config.toml
n_layer = 9
d_model = 224
n_head = 4
n_kv_head = 4
head_dim = 64
d_mlp = 768
vocab_size = 1214
activation = "swiglu"
norm = "rmsnorm"
norm_place = "pre"
norm_eps = 1e-05
positions = "rope"
rope_base = 10000.0
rope_fraction = 0.25
qk_norm = false
attn_scale = 0.125
bias = "none"
tie_embeddings = false
parallel_block = false
init = "uniform"
init_std_qkv = 0.0334
init_std_o = 0.0
init_std_up = 0.0334
init_std_down = 0.0
optimizer = "muon_variant"
lr = 0.00224
lr_mult_o = 2.0
lr_mult_down = 3.0
beta1 = 0.93
lr_head = 0.00627
grad_clip = 1.0
warmup_steps = 200
schedule = "wsd"
decay_fraction = 0.558
decay_shape = "linear"
final_lr_fraction = 0.05
batch_tokens = 32768
seq_len = 512
doc_mask = true
train_tokens = 282700000
steps = 8628
dataset = "wikipedia_en"
MLP neurons of a small language model. Each row is named by its layer, matrix (down: output weights) and neuron, and shows model dimensions 48-111. Each number is 128 + 32 x the weight over its row's rms, rounded and kept within 0 to 255. A neuron's up and down rows have the sign that makes its largest values positive.
A block is one neuron, or neurons of one layer that tend to fire together. After each block is what it responds to, as a language model described it from the Wikipedia text at the highest values.

L5.down676 [154 107 142 161  77  68 131 101 150  91 116 109  86 188  96 177 122  85 178 136 132 157 121 115 103 148 106 131  55 133 121 175 122 136 134 117  96 120 113 121 154 102 145 121  94 115 128  93 159 131 151 175 134 135  75 134 175 111 174 178 187  41 120 109]
Responds to: Short vowel–consonant pieces like it, el, en, l, al inside words split unusually, e.g. Tw-it-ter, Tw-el-ve, lic-en-se, Seyche-l-les.

L5.down611 [161 109 114 136 132 107 116 180  61 108 156 114 183 125  80 123 163 134  58 134 117 106 118 114 104 126 104  97 163 187 116 176 102  85 191 105 152 173 156 170  99 148 202  57 119 127 174  97 165 133  93 119 116  97  66 158 148  68 146 115 143 151  89 108]
Responds to: The word right after a subject or a was/is/were that sets up a coming participle or predicate, such as was, being, also, later, -ly.

L4.down343 [ 79  97 103 101 171 144 155  83 126 128 139 130 140 102 134 121 107 104 168 135 100 135 102  90 143  65  93  71  98  89 136 119 116 137 113 139 146 174 139 136 102 184 170  96 164 114  85 164 137  99 153 165 143  96 179 110 114 163 132 121 173 127 129 122]
L4.down485 [204 177  79 146 115  96 188  79 185 118  81 138 113  90 102  96 113 164 138 133 161 167 142 126 168 117  95 168 122 142 169 107 139  84 116 126  95 164 142 157  97 119 120 117 145 110 160 149 148 149 142 161 127 191 113  94  89 107 166 155 160 115  73  99]
L4.down511 [184 121  93 196  62 106 144 164 107 133 195 127 124 125 144 152  82 119 113  70 144 136  94 105 137 135  97 112 116 163 242 148 138 169  77  87 123 148 117  90 123 112 132 188 149  89 111 134 159 147 134 158 129 126 179 119 125  97 149  87 161 104 112 123]
L4.down607 [114 171  89  84 103 159 148  97 134 136 160  93 100  90  84  91 127 132 145 105 166 133 172 152 158 137 154 125 152 107 166 108 123 115 156 119 149 134 149 161 135 169  97 181 138 109 139 125 168 114 159  82  92 170  63 173 212 160  66 105  84 116  93 146]
Responds to: Final word pieces that complete multi-token place names, mostly US states, countries and cities (Pennsylvan-ia, Carol-ina, New York); also last digits of years (200-8, 194-3).

L3.down3 [167 155 130 149 102 158 186 179 153 130 167  81 131 119 125 132 140 171  72  45 177 113 102  91 169 142 113 146 109 184 119 148 233 150 147  94 111  93 109 139  75 176 141  98 123 125 162 138 152 131  51 146 155 115 161 165 171 166  60 120  89  90 169 146]
L3.down30 [ 95  90 139 182 179 126 164 138 103 116  93 107 125 103 136 138  50 138 138 193 124 135  75 182 145 160 135 131 112 155 145 137  73 183 120 150  91 180  98 100 123  92 117  99  92 143 139 135  76 170 175 130  76 119 185 111 179 122 104 129 117  89 142  56]
L3.down51 [112 122 118  54 119 113  73  71  54 126 116 129 134 141 104  85 175  97 171 108 129 122 170  69 105 142  97 140  83 155 111 100 113  69  63 172 132 164 156 181 185 126  93 171 123  69 150 133 155 155 130 113 150  95 135 185 114 159 154 178 138  97  88 113]
L3.down63 [194 162 167  59  69 124 104  99 143  59 116 187 117 173 168 138  99  98 101 104  98  85 102 147 139 182  99 159 141 155 160 131 131 134  78  55 129 126 144 121 162 192 128 164 135 109 130 148 117 147 127 152 110 189 101 110 110 111 117  96 108 123 137 115]
L3.down101 [176 137 124 110 114 165 123 158 182 158 111 157 127 135  78 165 107 126 112 166 183  78 193 126 122 102  60  85 157 165 158 148 174 133 169 138 160 102 170 132 100 157 176  90 166  64 121 124  99 106 119  64 131 150 122 173 100 126 128 143 104  98  99 164]
L3.down137 [ 65 186 148 117 150 142 127  75 120 135 141 126 166  88  84 121 189  87 168  93 102 162 136  73 130 117 145 105 185 130 146  32 148 123  92 137 107 115 107 120 111 143 127 126  76 167  88 142  95 138 121 130 106  83 150 142 144  76  74 141 168 118  98 166]
L3.down283 [169  99 115 108 141 113 181 122 148 121 107 113 128 128  92  98 123 148  99 203 144 130 161 134 111 115 112 149 114 108 160 126 128 134 100 125 134 179 170 139 172 112 171 155 126 167 140 112 129 101  89 210  60 123 112 102  28 168 167 123 107 106 182 173]
L3.down299 [121 134  94 161 195 133  93 149 147 134  61 126 120 179  99 136 101 139 176 165 139 162 123 121 155 163  88 105 149 114 146 149 146 134 150 156 191 102 130 125 163  95 139 147 147 139 115  76 116 147  72 151 136  86 113 142  69 152 126 140 198 126 151 111]
L3.down330 [137  97 159 169 111 143  93 136  83 136 134  49  79 143 162 141 145 177 119 142 125  88 176 141 123 149 141 106 158 119 116  95 177 157 136 112 145  85 122 186 137 139 194  82 129 114 156 116 132 174 100 135 175 166  80 106 126 124 166 141 155 145 172 135]
L3.down436 [103  46 108 139 146  80 143 116 137 159 104 191 159 108 155 123 158 172 126  97 113 185 183 170 144 118 119 112  71 127 166  44 116 140 156 113 130  86 120 103  46 148 134 111  56 106 105 113 144 104 168 140  99 144 131 190 106 154 160 119  92  68 129 105]
L3.down450 [114 150 140 162 107 144 114 133 212 168 115 113 150 138 171 153  86 135  70 138 156 118 132  93 120 100  75  76 164 204 189 169  80 120 157 153 188 145 175 159  97 141 201  93 167 152 131 157   7 148 147 141  88 139 119  96  81 107 147 155 131  54 108 175]
L3.down571 [138 150 129 110  78 128 140 111 149 156 138 173 177  72 129 102 164 119 132 100 130 145 108 118 138 132 111 155 157 105 181 167  48 145 153  96 113 115 128  81 125 119  94 135 171 123 146  99  77  81 103 119 189 147 122  55 122 132 154 131  99  58 114 152]
L3.down573 [155 136 131  88 180 121 164  92  82 114 148 124  91 136  99 122 110 138 172 119 156 127  82 101 112 145 139 116 130 159 152 134 106 132 111  82 179 119 173 138  62 160 174  88 121 110 191 138 153  89 100  80 135 109 207 172  92 157 155 134  87 109  91  97]
L3.down581 [107 189 113 137 128 160 119 136 136  93 158 141 157 172 114 105 133 226 146 141  79 119 125 159  93 177 113 160 110 133 103 185 147 125  80 190 132  94 123 174 141 125 132 134 223 173  69 122 170 181 117 130 113 135  96 141  95 120 115 152 131 119 125  75]
L3.down609 [125 143 122 141 102 132 201 146  69  96 113 156  85 106 131 116 187 140 161 171 144  74 141 193 161 118  79 136 140  61 160 119 108 124  71  86 129  89 102  26 131 189 168 162 146 111 107 133 178 153 208 127 101  85 115 135  66  96 135 103 188 143 146 114]
L3.down655 [130 140  94 146 153  83 137 166 195 119 103 157 156 117  92  70  95 153  97  54 123 160 204 140 164 160 109 124 114 160 173 151 127 152 122 140 136  91 130 148 186 153 109 128 142 113 111 124 131 177 108 120  68 115 122 174 162 156 160 111 178 113  77 136]
Responds to: Word-internal fragments, mostly "iv" (also v, oun, ov), mid-word before suffixes, as in relat-iv-ely, creat-iv-ity, D-iv-ision, y-oun-g.

L3.down17 [132  96  77 135 134  43 147 165  83 111 124 140 112 132 130 108 130 107 113 157 140 101 164 151 163 140 129 165 116 135 148 194 131 147 138 116  80 142 108 107 128  99 148  92 140 119 122 152 125 104 123 151 159 118  86 120 138 120 166 143 170 167  49 145]
L3.down23 [140 145 119  64 122 158 110 201 184  79 130 129 127 140  79  37 114 140 134 123 115 194 144 148 104 135 156  99 117 134 110  84 112 120 174  88  70 155  85 163 102 130 115 149 111 102 172 100 173 172 151 102 124 101 137 146 146 175 129  93 149 148 131 133]
L3.down75 [111 120 113 167  76 139 171 178 138 176 146 120  87 109 157 145  87 134 116  51 108 153 120  74 106 152 168  97 147 145 167 144 132 102  87  83  86  78 118  89 138 105 130 175 126  73 168 122 142 128 121  62  84 117  97 121 148 148  60 148 148  70 120 143]
L3.down76 [112  91 140 153  71 108 120 136 126 102 125 148 164 164 100 113 147 161 120  58 154 122 138 112  79 162 144 146 155 137  82 121 100 114 169  84  56 133 134 151 128 167  73 148 119 136 186 149 106  47 147 133  83 164 189 127  55 141 120 109 179 110 128  91]
L3.down161 [ 67  96 102 151 137 147 112 140 142 105 163 152 140 133  98 119 204 112 204  90 148 152 149 121 137 151 208 118  69 119 145 148 129 152 136  92 132  88 146 164 141 146  87 154 182 155 108 117 134 123 107  93 172 152 172 196 156  94 110 162 124 104  86 152]
L3.down168 [ 57  94 110 124 125 103 108 146  76 161 159 112 111 185 138 139 126 200 168 144 147 135 129 186 159 102 141 120  88 145 110 209 142 179 106 122 180  64  82 147 184 180 114 136 170 159  73 198  79 109 136  99 142 118 112 124 143 152 160 121 136 104 120  83]
L3.down228 [136 135  92 166 153 125 149 117  91 166 146 114 107 111  83 145 147 121 144 115 170  90 118 140  74 154  87 109 113 111 133  96 121 107 123 164 148 109 125 147 112 226 173  96 101 170 112 121 116 163 136 168  91 122 151 100  80 134  66  70 150 114 115 138]
L3.down357 [ 77 104 203 116 127  77 148 158 125 185 138 119  90 151 117 115  94 117 101 181 192 131 133 100  95 109  88  61 109 101 117 124 135  84 140 148 161  63 102 123 138  96 180  83 135  86 134 115 150  81  89 140  98 171 159 125  77 114 132 148 147 146 121 140]
L3.down365 [173 144 106 137 176 101 122 116  77 105 143 117 116 139 115 172  99 119 109 103 170 133 154 109 156  78 153 121  49  93 189 182 155  18 141 179  88 149  97 159 150 102 143 106 116 139 107 110 106 123  94 123 132 110  72 139 135 114 118 110 149 117 106 134]
L3.down417 [162 138 124 139 158 117 144 147 122 126 117 174 201 162 136 129 158 125 152 112 122 111 116 186 111 171 163 125 131  96  99 133 102 104 130  96 149 143 116 112 142 146 111 132 104 170  97 151  78 155 156 126 183 111 166 171 153 141 109 101 132 201  83 115]
L3.down434 [154 153 109 117 140 177  40 157  96  69 123  96 115 122 176 137  79 217 173 136 121 149 111 153 144  93 143 117 113 144 121 182 141 113 106  70 149 138 107 111 104 160 142 174  56 111 153 180 148 132 118 207 174 140  96 112 200 168 135 128  98 110 175 133]
L3.down601 [ 95 141 111 138 149 123 147 137 135  94 141 120 139 177 123 124 127 166  65  56 115 135  90 178 116  87 142 147 138 173 165 107 135  69 159 121  69 203 132  83  56 123 101 153 149 135  68 101 126  88 116 149 166 217 108 139  93 122  63 121 129 105 134 151]
L3.down629 [136 146 152 133 119  89 111 132  73 177 130  68  98 167 115 165  96 154 108 102  84 145 136 112  76  76 162 130 109 137 139  88 139 124 107 131 128 118 118 155 128 182 104 120 104  81 136 127  83 112 127 137 124 136 148 107 131 118 122  80 130  93 111  92]
L3.down660 [ 91  98 149 131  97 160 116 115 126 132 102 117 131  55  65 149 130 175 144 132 126 157 159 124 154 113 132 123  58 147  99 111 141 152 169 152  66 175 185 112 165 192 130  81 151 112 117 147 101 137 137 159 129 127 106 165 156 142 135 124 150 123 102 185]
L3.down679 [122  80 120 144 127 136 144 192 114 146 115 127  84 111  71 151 116 117 159 122 133 112  70 132 165 114 153 142  98 181 133 130 109 151 123 127 169 120  68 170 161 155 195 150 134  92  91 115 124 119  98 143 155 110 140 153 171 156  98 133 141 116  86 120]
L3.down715 [119 127 149 124 109 140 123 130 132 119 103 114 151 134 129  97 186 141 130 143 162  77 138 159 146 153 180 151 109 139 183 115 110 171 149 121 119  87  74 191 145  98  75 163 104  51 142  75 115  94 131 162  60  83 138 133 149 107 153 165 140  91 103  83]
Responds to: Final word piece completing a multi-token proper name, mostly cities, states and countries, e.g. Bost-on, Tenness-ee, New York; also personal names like Dav-is.

L3.down19 [174  72 135 115 115 193 198 101 159  98 103 187 129 127 110 124 139 174 131 142  84  88 138 131 113  92  83 104 129 107  99  88 160 141 132 104 121  60  82  74  97  88 104  89 203 116 183  89 172 126 122 112 129  98 108 128 109 127 128 110 161 114 161 105]
L3.down132 [122 148 135 110 168 200  70 103 124 103 122 120 184  76 101  98 117  99 163 141 132 184 118 114  83 122 114 163 138  97  69 179 100 102 182 158 167 121 215 127 144  96 157 118 100 152  89 121  72 164 136 179 109 109 160 163  91  98 155 136 159 129  92 154]
L3.down170 [161 111 177 107 178 152 164 129  67 188 178 149 145 218 139  93 174 202 192 152 189  98 160  91 122 132 133 132 145 138 116 153 103 131  82 182 196 137 112 135 144 110 174  59 122  91 117 136 121 119 115  90 138 118 142 129 151 138 108  65 112 131 122 156]
L3.down182 [178 166 109 152 140 133  89 105  95 132 150 184 120  97 144 180 114  96 150 156 151 102  92 154 118 128 131 110 155 149 125  88 156 127  76 148 126 110 173 159 135 133 114 138 131 178 154 193 167 127 186  77 160 125 152  71 116 166 118 156 107 104 134 183]
L3.down220 [106 127 110  99 122 120 140 143 106 116  83 156 160  79 104 118 169 151 157 140  91 215 155  79 118  96 106 115 179 106 112 125  89  94 187 151 158 125 163 118  69 188 109 137 141 135 105 174 174 111 144 119 101 115 151 123 176 142 132 102 163 138  56  57]
L3.down276 [155 113 126 170 132 109 104 106 113 108  79 146 132 108 115 122 145 129 132 147  73  73 135 136 147 123 129 166 156 174 167 171 108 167 140 153 127 164 165 144 139 118 146 137 117 127 172 169 111 115 160  92 115 142 116 158 206  95 143 117 127  94 163 188]
L3.down281 [119 144 146 167 135  97 114 164 101 134 117 125  85 171 121 133  76 139 148 137 168 175 134 148  86  87 125 119 183 147 159 126  86 151 165  95 144 112 125 135 161 166 184 139 157 124 104 144  91 146 134 132 142 153 138  83 100 104 137  89 147 124 148 204]
L3.down315 [ 20 138 186 109 118 136 133 163 178  61  95  93 147  96 134 130 182 126 212 160 147 101 130  88 129 148  79 175 126 132 100 154 118 149 145 158 114 101 103 112 106 118 170  87 133 126 108 176 176  88 120 141 165 137 183 149  97 148 110 107 123 124  98 165]
L3.down362 [162 124 127 141 142 130 161 163 118 130 170 108 122 109 143 126 114 169 132  95  97 157 141 137  98 100 112 155  97  98 103 172 143 134  87  83 138 147 120  63 123 123 109 117  48 128 123  98 157 209 120 174 176 135  84 108  82 125 130 123 161 122 180 151]
L3.down473 [149  94 129 150 115  92 134  80 114 131 143 134 113  94 137  87 141 133 113  83 195  69  98 117 119 199 108 128 116  98 153 132 154 137 138 121  78 133 165 130 185 165 145 120  59 135 105 110 146 109 118  97 133 120 100 162 178 169 173 143  72 178 136 111]
L3.down519 [ 94 111 156 183 154 149 126 186 142 102 124 165  85 171 178 137  88  41 128 131 172 126 105 139 148  90 113 173 187 111  79 111 180 137 127 147 106 112 127 102 150 133 102 140 161 110 162 203 112 144 132 124 138 131 145 149  65 119 130 109 145  74  85 153]
L3.down553 [132 120 195 118 138 131 119 126  85 138 151 118 113 143 121  98 113 194 102 158 112 109 121 101 122 102 117 169 147  75 104 138 182  88 134 117 125 137 139 109 107 137 111  86 109 142 176 125 154 127 150 128 138 128 112 156 161  84  91 123 119  70 119 143]
L3.down568 [205 145  96 130 167 119 147 152 125 113  68 110 117 151 131  91 126 199 107 112 164  93  76 107  88 156  81 114 124  95  92 151 142 100 106 195 161 140  64 119  66 128 120  96 170 103 126 147 174 112  54 175 126 140 149 182 130 156 122 101 151 116 135 145]
L3.down587 [100  86 164 151 144 166 134 143 124 132 148  88  83 185 138 100 133 118  99 137 148 105 138  80 116 196 159 172 142  94 109 198 180 110  94 140  81 151 127 102 110 165 101 144 110 157 166  78 136 127 144  64 112 169 159 118  65 140 120  91 155 110  83 112]
L3.down607 [102 183 115 157  72 160 128 145 150 134 125 127 106  97  98 162 130 111 190 151 120 171 134  93 126 160 147 100 146  85 103 144 142 154 135 170 158 139  91  76 130 137 149 118 134 118  54 140 174 120  59 175 183 111 142 115 108 167 144 156 151  89 122 131]
L3.down662 [ 95 118 126  95 121 137 166 170  82 135 140 141 114 125 148 116 130 154 128 139 208 127 111 184 141 139 153  72 139 110 105 152 131 130  96 113  81 182 150 137  94  90 144 137  99 170 183 100  43 120 135 165  88  79 156 140 147 129 164 180 135  65 150 149]
Responds to: Second or later pieces that finish a split word, mostly adverbs and connectives such as st-ill, how-ever, w-ell, relativ-ely, and short ones like not, also, so.

L4.down60 [121  90 145  92 192 139 121 138  82 158 116  97 158 124  93 152 142 151 158 141 127 160 177  96 111 155 146 136 159  99  87 141 106 113 159 118 167  70 212 163  86 117 155 132  97 151 185 109  95 118 111 129 146 100  76 154 175 106 112 109  62 101 107 134]
L4.down95 [152  77 162 158 148 130 123 175 168  47 108 139 148 141 138  83  78  59 214  96 153 145 146 111  93 104 142 119 124  78 131 141  64 128 106 107 177 120 118 131 148 157 128 143 165 134 144 119 139 166  89  84 136 137 142 150 132  86 128 196 157 141 133  61]
L4.down129 [ 96 100  81 182 157  84 136  92 213 100 164 170 135 117 149 148 126 157 120 140 145  86 117 117  86  64 125 192 132  93 123 125 111  79 142 191 111 133 141 187 122 253 151 116  76 135 104 121 110 113 106  69 119 113 115 134 145  79 107  90 142  98 149 152]
L4.down576 [144 149 152 134 143 117 119 133 134 102 185 132 120 107 142 155  81 172 124 135 138 169  98 130 180 105  96 177 108 145  36  80 142 189 171 173  89 141 121 157 171 183 151 141  98 123 157 137 155  92  80 124 143 121  82 150 136 149 120 133 119  70  78 110]
Responds to: Word endings or words that finish a degree or modal modifier before an adjective or verb, such as relativ-ely, ver-y, high-ly, most, more, not, still.

L4.down151 [160 132 107 121 109 153 112 127 141 121 171 126 202  88 138 154 130 112 146 150 152 150  89 158 169 112 144 149  82 119 191  95 127 112  60  69 136  95 142 145 146 166 186 158 123 101 119  99 111 191 109  96 108 146 153 124 145 154 174 135 152 132 126 162]
L4.down490 [ 98 164 147  98 114  92 142  90 155 115  98 147 139 109 136  70  90 174  54 139 195 131 175 160 156 145  86 127 136  78 102  95 148 157 128 142 114 168 142  98 125 161 129 107 135 105  98 111 178 162 127 129  81 129 121 134 132 130 157  66 115  76 141 110]
L4.down517 [164  96 187  83 184 147 205 145 156 108 138 106 111 165 118 116  98 106 125 148 100 165 131 117  75 126  95 120 147 147  95 107 175  72 119 153 128  83 160 200 162  93 133  96 115 148 141  97 115  92 141 143 165 123 100 154 168 142  94 103 144 184 159 165]
L4.down593 [160  90 144 123 133 168 123 120 135 108 121 113 109 166 180 128 104 200 145 172 104 149 118  24 131  98  89 167 136 120 102 138 142 110 123 135 120 136 137  90 161 137 137  84 127 141 150 105  98 141 124 205  94 138 115  80 124  78 135 210 163 169 101 129]
Responds to: Word-internal pieces that split longer words, above all "iv" in division, individual, divided, civil, plus "l" in establish, "v" in province, "cont" in contain.